config.yaml
head_dim: 64
activation: "gelu"
norm: "rmsnorm"
norm_eps: 1e-05
qk_norm: false
attn_scale: 0.125
tie_embeddings: true
extras: ["capped logits"]
init: "normal"
lr_mult_o: 1.23
warmup_steps: 269
final_lr_fraction: 0.1
batch_tokens: 131072
MLP neurons of a small language model. Each row is named by its layer, matrix (up: input weights) and neuron, and shows model dimensions 32-95. Each number is 128 + 24 x the weight over its row's rms, rounded and kept within 0 to 255.
A block is one neuron, or neurons of one layer that tend to fire together. After each block is what it responds to, as a language model described it from the Wikipedia text at the highest values.

L5.up174 [202  89  84 115 143 154 126 149 139 102 128 110 135 145 109 171 143 129 115 111 153 154 115 149 131 111 122  98 121 107 151 128 114  88 135 155 129 147 113 143 110 176 126 118 162 125 104 126 110 180 129 117  83 122 163 149  78 141 118 114 149 128 126 119]
L5.up280 [138 127  90 130 136 114 116 132 141 129 122 160 126 122 101 141 122  77 123 162 127  86 133 138 149 159 141 127 148 131 172  33 113 112  91 173 136 106 143 208 127 161  97 124 154 109 157 144 163 158  92 108 126 163 122 124  95 145 104 145 124 111 118 177]
L5.up782 [125 127 166  90 119 146 142 139 111 151 137 113 121 149 132 108 119 117 104 169 147  66 135 186 142 201 144 118 152 123 151 123 128 112  80 124 111 154 150 139  97 109 148 122 117 134 141 136 125 131 108 119 132 174 145 159 115 129 151  97 123  80 113 172]
L5.up796 [144 146 142 119 136 143 132 153 142 191 123 150 130 148 141 141 155  92 110 162 125  59 159 140 163 128 158 136 124 158 144 152 132 100 106 214 117 120 163 174 111 148  96 124 111 146 110 117 148 127 152 111 117 158 111  85 162 154 112 106 116 102 143 169]
L5.up1046 [157 190 148  91 104 122 118 129 139 127 152 154 122 147 139 124 167 129  88 134 120 105 129 203  87 153 165 113 102 146 132  90 131 108 109 138 101 177 109 125 159 144 108  60 123 132 109 133 185 136 163 109 102 176  87 117 129 147 125 108 120 120  78 133]
L5.up1105 [140 114  98 176 155 114 135  90 111 130 147 123  97 119 100 108 117 138 121 170 153 117 149 138 119 156 127 130  96 149 121 102 100  93  86 171 121 163 113 172 116 142  95 120 153 104 124 164 174  84 143  98 135 147 139 137 144 131 159 149 155 102 122 109]
L5.up1136 [109 121 109 116 137 115 133 121 136 144 162 123 128 128 105  56 131  95 108 130 158  91 114 111 135 139 130 115 127 112 120 145 110 113 101 169 133 120 124 137 154  92 118 128 159 104 156 160 152  94 129 122 103 184 167 117  96 129 152 140 130 130 126 112]
L5.up1223 [148 114 120 155 149 113 123 110 129 116 158 135 102 132 116 141 136  72 152 204 120 137 114 176 120 156 178 141 171 146 145 126 109  65  90 162 105 145 163 153 144 104 135 121 126  77 133 124 135 119  97 122 133 116 133 117 127 140 169 115 171  98  99 103]
Description: Noun-joining connectives. Connectives like and, with, of, by right after a noun that start a second item or complement, as in engineer and entrepreneur, Distribution and habitat, dispute with.

L4.up875 [167 109 112 103 158 163 104 129 163  99 136 159 124 161 118 124 165 120 133 196 111  82 126 106 138 166 155 119 170 119 148 144 143 154 152 122 144 118 168 139 117 139 105 102 138 120 122  99 156 151 134 124 112 122 170 146 115 158 128  86 127  97 128 130]
Description: Word start after hyphen/parenthesis. First fragment of a word or number split into pieces, right after a hyphen, dash or opening parenthesis: mid-'e'ighteenth, Islamabad–'P'eshawar, ('18'80, 978-'9'.

L2.up101 [106 121 147 120 101 183 142  80 143 141 158  98 139 127 113  89 138 150 114 115 157 161 109 127 139 162 163 118 112 143  81 155 130 149 101 127 122 121 127 122  99 103 101 112 115 110 119 121 107 139 137 119  92 147 113 139 143 127 125 153 144 153 113  69]
L2.up149 [139 167 116 128 139 170 119 124  94 135 134 131 111 148  87 105 137 106 127 176 131  89 130 132 139  87 146 161 136 128 157 117 151 160 109 180 148 132 148 155 112 125 113  86 129 158  95 142 184 150 109 117 115 170 114 100  86 115 146 134 126 157  96 174]
L2.up533 [132 165 141 117 123 173 109 120 142 144 131 122 143 116  49 116 155  98 107 118 152 110 139 127 125 158 118 120 133 130 152 135 106 147  84 181 130 131 141 133  99 109 138 110 147 123 108 125 200  95 139  96 107 156 103 121  73  81 151  95 133  82 146 150]
L2.up637 [111 157  81 128  88 115 129  96 111 103 133 143 155 159 133 148 198  76  71 162 157 136 109 110 165 134 165 163 112 153 117 167 150 123 114 134 157 130 142 122 137 138 129 127 128  94  93 125 159 126  84 109 126 160 138 121 122 114 160 144 135 157 128 158]
L2.up661 [112  78 129 134 118 149 133 122 114 122 192 122 121 133 108 113 119 180  95 165 149 137 139 154 121 161 145 125 122 125 154  92 154 104 153 129  87 190 139 144 128  92 123 137 102 148 109 114 161 125 125 116  97 144  99  83 120 127 154 139 163 148 113 104]
L2.up672 [121 169 134 166 102 182 116 133 105 130 141 150 158 134 106  73 121 113 110 120 156 118 139 137 128 101 139 164 132 172 136 141 158 166 129 148 111 167 114 120  76 126 144 116 111 138  85 128 176 167 145 117 103 143 134 108 143  87 151 129 143 124 151 110]
L2.up1066 [112 162  81 111  84 156 138 183  79 126 136 114 142 148  98 134 155 125 124 124 177 150 114 108 134  79 130 114 101 165 144 129 150 114 142 173 131 137 126 106  85 123 146 131 120 116 152 144 173 105 133 111  95 144 128 144  94 127 140 138 143 157 132 110]
L2.up1178 [103 126 118 106 128 136 130 107  87 156 145 151 118 142 102 130 137 128 107 105 106  90 117 146 149  87 133 104 133 100 127 126 125 141 112 134 139 118 128 111  98 115 146 108 117 164 131 142 161 146 147 136 142 149 138  90 120 137  91 120 160 169  93 117]
Description: Titles and office roles. Role or title nouns, often the final piece of a split word, just before a person's name: Sen-ator, May-or, Direct-or, President, member.

L4.up236 [ 89 121 110 132 126 121 146 127 110  88 149 120 159 119 106 107 175 113 132  88 110 131 123 170 104 150 155 138 133 164 128  94 130 101  86 181 144 148 130 150  98 158 105 118 132 119 132 101 136 117  91 113 103 152  92 109  81 129 168 111 153 160 120 151]
Description: Coordinating conjunction junctions. Joins inside lists and coordinated phrases, mostly "and", also semicolons, "as" in "as well as", "with", "by" and "including", which open the next conjunct.

L5.up18 [124  93 126 153 138 105 112 100 150 141 161 145 109 161 119 194 129 104 129 143 109 149 114 131 127  73 115 114 122  98 138 150 132 117 140 139 128 142 112  95 134 108 111 102 105 130 167 130 129 121 122 132 206 151 144  41 156  95  95 148 145 115 113 113]
L5.up121 [115 151 151 143  99 145  87  91 138 139 141 121 141 134  95 128 132 172 122  93 111 158 153 120 128 120 119  78  95  89 146 143 123  84 137 167 124 151 165 180 106 111 133  84 147 127  85 130 150  97 157 132 149 181 125 138  87 164 143 151 149 164 125 111]
L5.up379 [141 131 113 188  87 123 107 152 141 101 144 109 149 144 152 166 143 146 143 108 118 185 122 131 168 116 129 114  86 102 157 149 129 110 140 153 131  96 179 110 166 145 130 121 170 120  83  93 112 120 111 127  81 118 150  65  88 167 111 105 145 145 124 117]
L5.up456 [100 127 109 164 111 148  73 122 143 153 146 121 122 150 140 107 164 158 101 119 128 169 127 146 121  95 111 101 140 112  92 105 114 116 152 139 108 124 163 107 119 132 112 131 112 116  91 128 142 112 167 119  62 135 106 137 128  76 157 125 175 134  90 103]
L5.up498 [125 117 142 137 140 177  98 118 158  90 159 136 125 148 116 104 153 112 107 177 138 129 129 167 163 101 113 109 100 158 117 101 125 111 122 123 125 155 148  94 117 131 101  94 121 103  61 135 145 166 132 121 120 134 168 134 114 108  94 150 118 175 110 178]
L5.up509 [107 143 106 138 131 139 106 138 138 110 115 136 130 132 102 130 132 127 111 174 150  70 136 149 150 148 152 115 168 110 103  68 103 102  97 177 117 138 142 103  95 143  78 101  88 109 131 111 109 132 121 117 129 160 126 180  89 144 190 141 136 196 128 141]
L5.up707 [141  87 107 177 103 143 108 121 150 126 107 147 134 130 131 136 140 163 105 204 153 140 163 171 136 119 171  99 149 113 108  87 123  86 129 104  87 170 166 137  99 132 105 159 128 109  67 123 104  96 129 128 116 165  98 101 101  91 110 140 131 149  96 111]
L5.up1014 [ 93 131 104 124  95  90 118 128 127  96 137 114  74 142 134 115 135 146  99 115 118 136 153 139 146  99 108 148 165 162 154 146 114 120 103 112 118 108 122 128 153  92 175 132 181  95 114 120 125  70  85  62 171 160 149 125 128 104 176 158 181 136 111 153]
Description: Clause-joining "and". Coordinating "and" (sometimes "or") right after a comma or a completed clause, starting a new clause or final list item, e.g. "games, and he averaged".

L4.up192 [155 125 119 134 120 132 146 117 145 104 175 160 100 133 143 108 162 114 146 150 156  85 154 161 141 112 143 170 108 114 120  93 144 130 140 124 118 178 115 106 131 121 121 111 110 125 102 154 203 139 134 120 117 153 120 129 102  86 124 162 141  97 120  85]
Description: Occupation and role nouns. Last token of occupation or role nouns describing a person, often a word-ending suffix, e.g. attorn-ey, entrepreneur, comm-ander, journal-ist, director.

L5.up769 [162 123 122 125 119 132 114 156 136 151 129 138 164 150 109 143 175  85 138 157 180 128 124  84 121  65 177 172 147 160 184 145 140 172  98 125 145 140 146 150 148 156 117 141 130 153 134 157 161 132 105 121 102 151 184 116 131 141 112 128  86 103 126 160]
L5.up924 [167 130 160 131 164  89 104 115 131 122 134 154 146 161 135 149 140 161 128 100 119 166 128 115 163 140 164 137 153 184 146 103 131 139 120 168 106 132 134 116  76 138 124 104 115 106  78 146 118 140 137 119 147 150 169 155 126 162 101 113  79 159 183 142]
L5.up969 [123  86  84  80 142 108  92 112 153 109 143 138 132 153 108 143 137 141 118 117 128 128 130 160 130 106 134 161 156 144 133 123 123 151 137 134 127 131 140 129 111 134 134  95  94 114 154 130 141 143  89 122 120 154 154 140 197  98 133 138 129 200 130 151]
L5.up1015 [120 101 123  95 128 139 148 177 138 109 105 160 142 152 144 120 144  92 154 140 195  50 144  82 133 137 138 131 149 135 150 116 158 143 132 146 140 107 132 165  61 155  76 129 111 134 148 163 156 129 133 117 110 113 141 105 118  94 129  91 143 112 137 148]
L5.up1043 [140 149 115 109 112 164 146 169 113 151 110 129 159 131 146 118 129 150 155 140 185 121 148  58 134 121 135 171 115 129 141 120 109 191 115 156 122  98 138 164  96 161 104 121 177 138 137 172 113  91 109 131  92 139 144 142 106 149 124 122 146  70 140 128]
L5.up1074 [118 120 121 120 173 150 118 149 168  71 143 120 130 133 131  91  97 107 137 110 181 153 111 152 138 100 167 167 141 169 133 113 124 121 117 105 128 141 149 144 156 122 125 139 129 123 102 146 149 116 119 118 152 142 215 170 145  82 106 120 141 131 115 100]
L5.up1115 [122 124 115 138  52 115 145 171 118 148 115 183 193 143 136 164 161 104 166 128 182 127 162 131 138 124 139 127 131 153 156 160 121 118 127 152 123 183 110 194  93 108 118 120 120 139 135 154 125 150 108 118 142 160 133 124 116 128 165 130  86  82 134 160]
L5.up1239 [168 136 110 146 139 145 138 103 157 120 196 136  93 172 131 124 177 142 108 168 173  98 155 139 141 133 142 148 105 166 126 124 134 109 127 103 137 177 118 175 166 149 111 118 120 143  94 155 176 122 126 119 150 170 112 122 140 109 142 116 120 103  98  87]
Description: Mid-word fragment tokens. Short word-piece tokens inside a split word, often right after a hyphen or a short prefix piece, as in re-ar, second-r-ound, wedge-sh-ap-ed.

L4.up1250 [ 99  82 133 103  87  97 118 125 178 146 129 125 144 128  83 157 142 125 131 109 150  69 103 175 127 164  77 141 144 107 108 127 117 113 130 186 152 141 132 151 144 142 104 118 129 140 146 142 112 130 127 113 111 185 158  91  96 132 101 170 148 128 101 126]
Description: Anaphoric entity nouns. Generic nouns after "the" that refer back to a named entity, such as the series, the company, the paper, the latter, plus clause-linking "and"/"while" after commas.

L2.up91 [133 124 134 148 175 159 115 106 112 119 172 147 122 134 147  83 140 121 156 119 104  86 112 132 132 164 124 141 106 127  96  92 108 111 123 162 157 104 205 129 199 102 141 126 116 123 115 134 202 123 124  96 154 133 106 133 104 124 126 163 163 118  83 115]
L2.up106 [112 129 148 123 130 125 135 131  99  91 157 126 141 119 130 135 152 148 164  85 164 146  82 106 164 170 133 127 118 148 129 133 134  77 108 178 127 143 132 120 107 121  93 139  77 124 102 139 139 124 157 116 130 121 131  66 119 102 129 127 150 102 126 120]
L2.up260 [140 134 122 157 103  72  80 154 127 131 145 103 123 153 126 118 131  95 157 110 122 147 146 134 118 108 103 139 114 113 132 123 115 158 118 131 123 114 181 136 133 112 137 138 117 115  64 160 160 161 115 106 114 126 191 133 148 105 137 146 175 142 140 133]
L2.up270 [149 100 123 121 119 137 137 103 103 140 138 132 123 143  99 121 143  99 117  91 149 115 115 163 152 132 100 132 139 132 124 174 120 112 110 154 128 144 190 147 128 117 111 102 139 139  82 155 171 147  59 123  81 155 116  91 120 126 129 114 157 177  83 149]
L2.up472 [141 117 146 122 101 115 114 143  78 118 130 143  96 157 129 141 158 112 177 157 148 104 135 132 139 113 155 147 150 119 155 161 128 123  96 145 189 133 165 121 139 109 108 110 130 129 152 117 186 151 107  96 122 121 140 120  98 157  92 142 162 152 163 111]
L2.up943 [135 150 108 172 140 161 122 108  92 114 123 142 169 169 123 141 128 126 111 162 120 158 125 170 170 136 129 139 125 102 161  94 112  71 127 167 140 102 168 158 171 118 128 124 100 149  85 128 134 111 149 127 126 123 148  83 148 153  97 149 130 160 100 110]
L2.up1044 [147 120 157 135 131 109 118 114 125 102 118 118 140 131  98 143 144 201  95 174 139 172 113 132 128 155 134 137 160 134 149 149  95 130 104 189 161 138 134  87 176 109 137 145 124  99 105 153 112 100  94  89 109 117 102 154  80 138 155 113 161 132 112 112]
L2.up1218 [151 129 175 121 115 132 147 133  86 128 124 127 110 143 113 126 134  95 176 132 128 100 119 131 160 153 127 154  85  81 159 185 103 127 126 147 118 132 178 134 159 105 129 139 149 128  85 141 151 146  93 106  83 138 141 133 112 159 138 104 200 153 174 116]
Description: Prepositions after participles. Prepositions, mostly agent "by", right after a past participle or verb, introducing who did it: released by, signed under, written by, according to.

L4.up847 [158 116  67 143 154 126 131 125 132  80 174 135 131 127 145 129 119  96 108 116 170 130 147 137 116 141 179 136 153 148 133  89 133 120 139 118 122 138 139 196 144 125 105 156  97  96 111 129 164 170  96 122 120 107 129 127 146 122 145 101 162 141  98 151]
Description: Word and range continuations. Second pieces of split words (rest-aur-ant, ac-curately, aff-in-ity, up-per) and the second year after a dash in ranges (1992–93, 1895–1901).

L2.up8 [118 118 100 146  98  89 120 134 133 103 190 159 123 158 127 125 153 116 126 143 176 174 127 132 181 132 116 137 143 153 120 184 138  87 124 117  87 112 123 180 155  89 152 139 171 113 125 101 138 129 105  98 134 141 163 168 172 125 159 126 158 115 115 147]
L2.up455 [108 107 116 127 144 143  92  95 138 135 139 150 135 119  94  97 172  95 108 170 146 135 159 115 105  79 153 169 118 119 142 173 139 144 127 141 161 133 119 129 155 111 164 138 106 112  70 135 147 122 128 122 132 130  74 137 127 136 173  97 145  78 103 106]
L2.up467 [109 127 105 113 143 116 153 109 118 121 120 149 115 173 116 133 135 104 135 178 160 170 144  54 158 132 134 160 104 117  99 137 144  93 119 129 149 113 142 168 154  81 104 141 142 129 120 116 141 140 119 106 132 123 125 137 133 160  87 150 119  78 135 135]
L2.up636 [100 117  80 158  75 118 114 118  96 115 126 152 125 148 100 101 163 125 120 138 118  79 134  82 170 128 136 161  92  98 115 120  91 100 117 140 136 140 146 126 155  87 154 136 150 104 100 116 120 112 125  80 167 157 164 120 107 183 148 138 121 105 124 111]
L2.up712 [ 89  93 111 145 110 135 110 130 102 130 113 140 115 131  96 136 186 125 134 154 117 118 127  76 142 134 167 137 161 110  99 147  82 113 138 137 135 144 112 143 143  98 131 118 113  90  71 122 130 145 123 108 178 140 104 135 126 139 112 101 165 128 145 160]
L2.up799 [121 105 132 107 149 105 113  79 128  82 117 135 121 124 127 104 104 116 120 159 174 130 143  50 132 132 146 154 120 135 104 140 118 140 125 146 119 112  94 121 146 124  89 125  97  82 102 135 102 132 170 101 141 107  84 154 115  89  92 105 136 147 103 124]
L2.up1231 [165  90 111 130 114 110 144 141 133  90 129 185 102 152 110 112 148  84 126 170 141 158 128 142 146 106 170 141 110  98 137 110 144  78 145 135 126 156 148 118 129 120 102 159  92  82 125 125 142 136 135 112 160 123 108 114 118 170 151 104 157  95 114 133]
L2.up1259 [112  79 138 166 107 120 126 147  75 106 123 148 148 132 128 134 150 126 148 133 112 108 138 104 134 121 171 121 117  83 124 144 104 174  98 124 167 136 134 171 132  80 172  92  84  76 114 161 174 118 104 112  99 146 114 146 134 165 174 127 110 176 122 171]
Description: Taxonomy and demographics stubs. Function words in formulaic encyclopedia stubs, as in "is a moth in the family", "species of", "% of people were born", plus colour pieces such as orange.

L5.up14 [170 125 118 127  99 134 118  74 132 141 152 127 127 141 123 117 141  97 115  93 125 109 120 122 128 147 134 143 125  94 102 206 115 154 139 142 141 122 127 114 135 107 123  95 113 120 115  84 101 110 153 105  98 156 170  91 142 142 124 104 133 160 108 155]
L5.up28 [182  97 122 133 122 148 108 107 130 107 148 128 134 176  84 133 140 119 120 176 124 116 122 115 132 147 150 126 150 117 124 177 159 147 197 126 138 140 169 111 139 104 157 168 118 114 125 151 143 136 146 102 139 141 172 110  97 167 115  80 125 182 112 166]
L5.up117 [164 121  74 138 117 121 116 131 115  80 127 134 144 126 112 128 115 163 130  87 102 120 141 176 121  88 172 107  90 116 133 145  99 129 107 140 146 146 174 117 167 120 116 154 126 132  61 112 129 141 119 108 107 126 126 135 159 126 114 130 150 168 105 143]
L5.up143 [163  87 100 124 104 145  92 106 152 115 129 168 160 141 129 122 163 121 156 154 129 140 149 127 153 146 117 173 140 128 138 117 126 141 143 148 133 163 178 125 100 133 103 120 128 137 134 142 128 164 142 118 135 125 132 146 123 140  92  97  88 150 121 144]
L5.up465 [128 126 125 135 113  85 116  89 143 153 125 153 131 143  98 162 157 154  80 155 126 131 139  81  85 126 109 151 112 131 103 159 149 143 169 137 139 163 149 125 139 114 110 125 127  89 144  98 115 143 159 109 144 112 141 139  95 162 133 170 136 133 147 136]
L5.up524 [105 106 115 112 112 123 125 128 151 127 144 129 102 158  62 141 109  97  96 139 113 120 143 194 107  94 121 118  61 104 110 175 114 121  91 125 154 106 156 128 142 116 148 133 138 118  94 107 141 139 117 120 117 158 122 103 120 142 128 110 155 151 116 129]
L5.up795 [172 112 124  99  77 162 137 143 136 126 147 158 144 141  80 164 177  99  93 176 144 155 132 126 129 105 183 148 149 149 123 132 122 125  73 121 122 155 154 119 151 171 119 124 124 112 140 142 168 131 159 120 108 137 124 121 141 143 164 117 155 201 131 148]
L5.up907 [127 124 105 126  97 108  98 123 107  82 131 142 122 140  96  86 173 128 139 119 130  92 112  90 145 129 111 132 138 166 173 161 147 135 128 130 143 129 143 119 112 152 106 150 163 121 147 121 163 151  99 117 137 129 171 100 126 144 139 105 136 175 129 151]
Description: Second word-piece fragments. Short subword pieces right after a word's initial letter, mostly in capitalized names and taxonomic authors, e.g. S-ch-umann, M-or-gan, P-or-ter.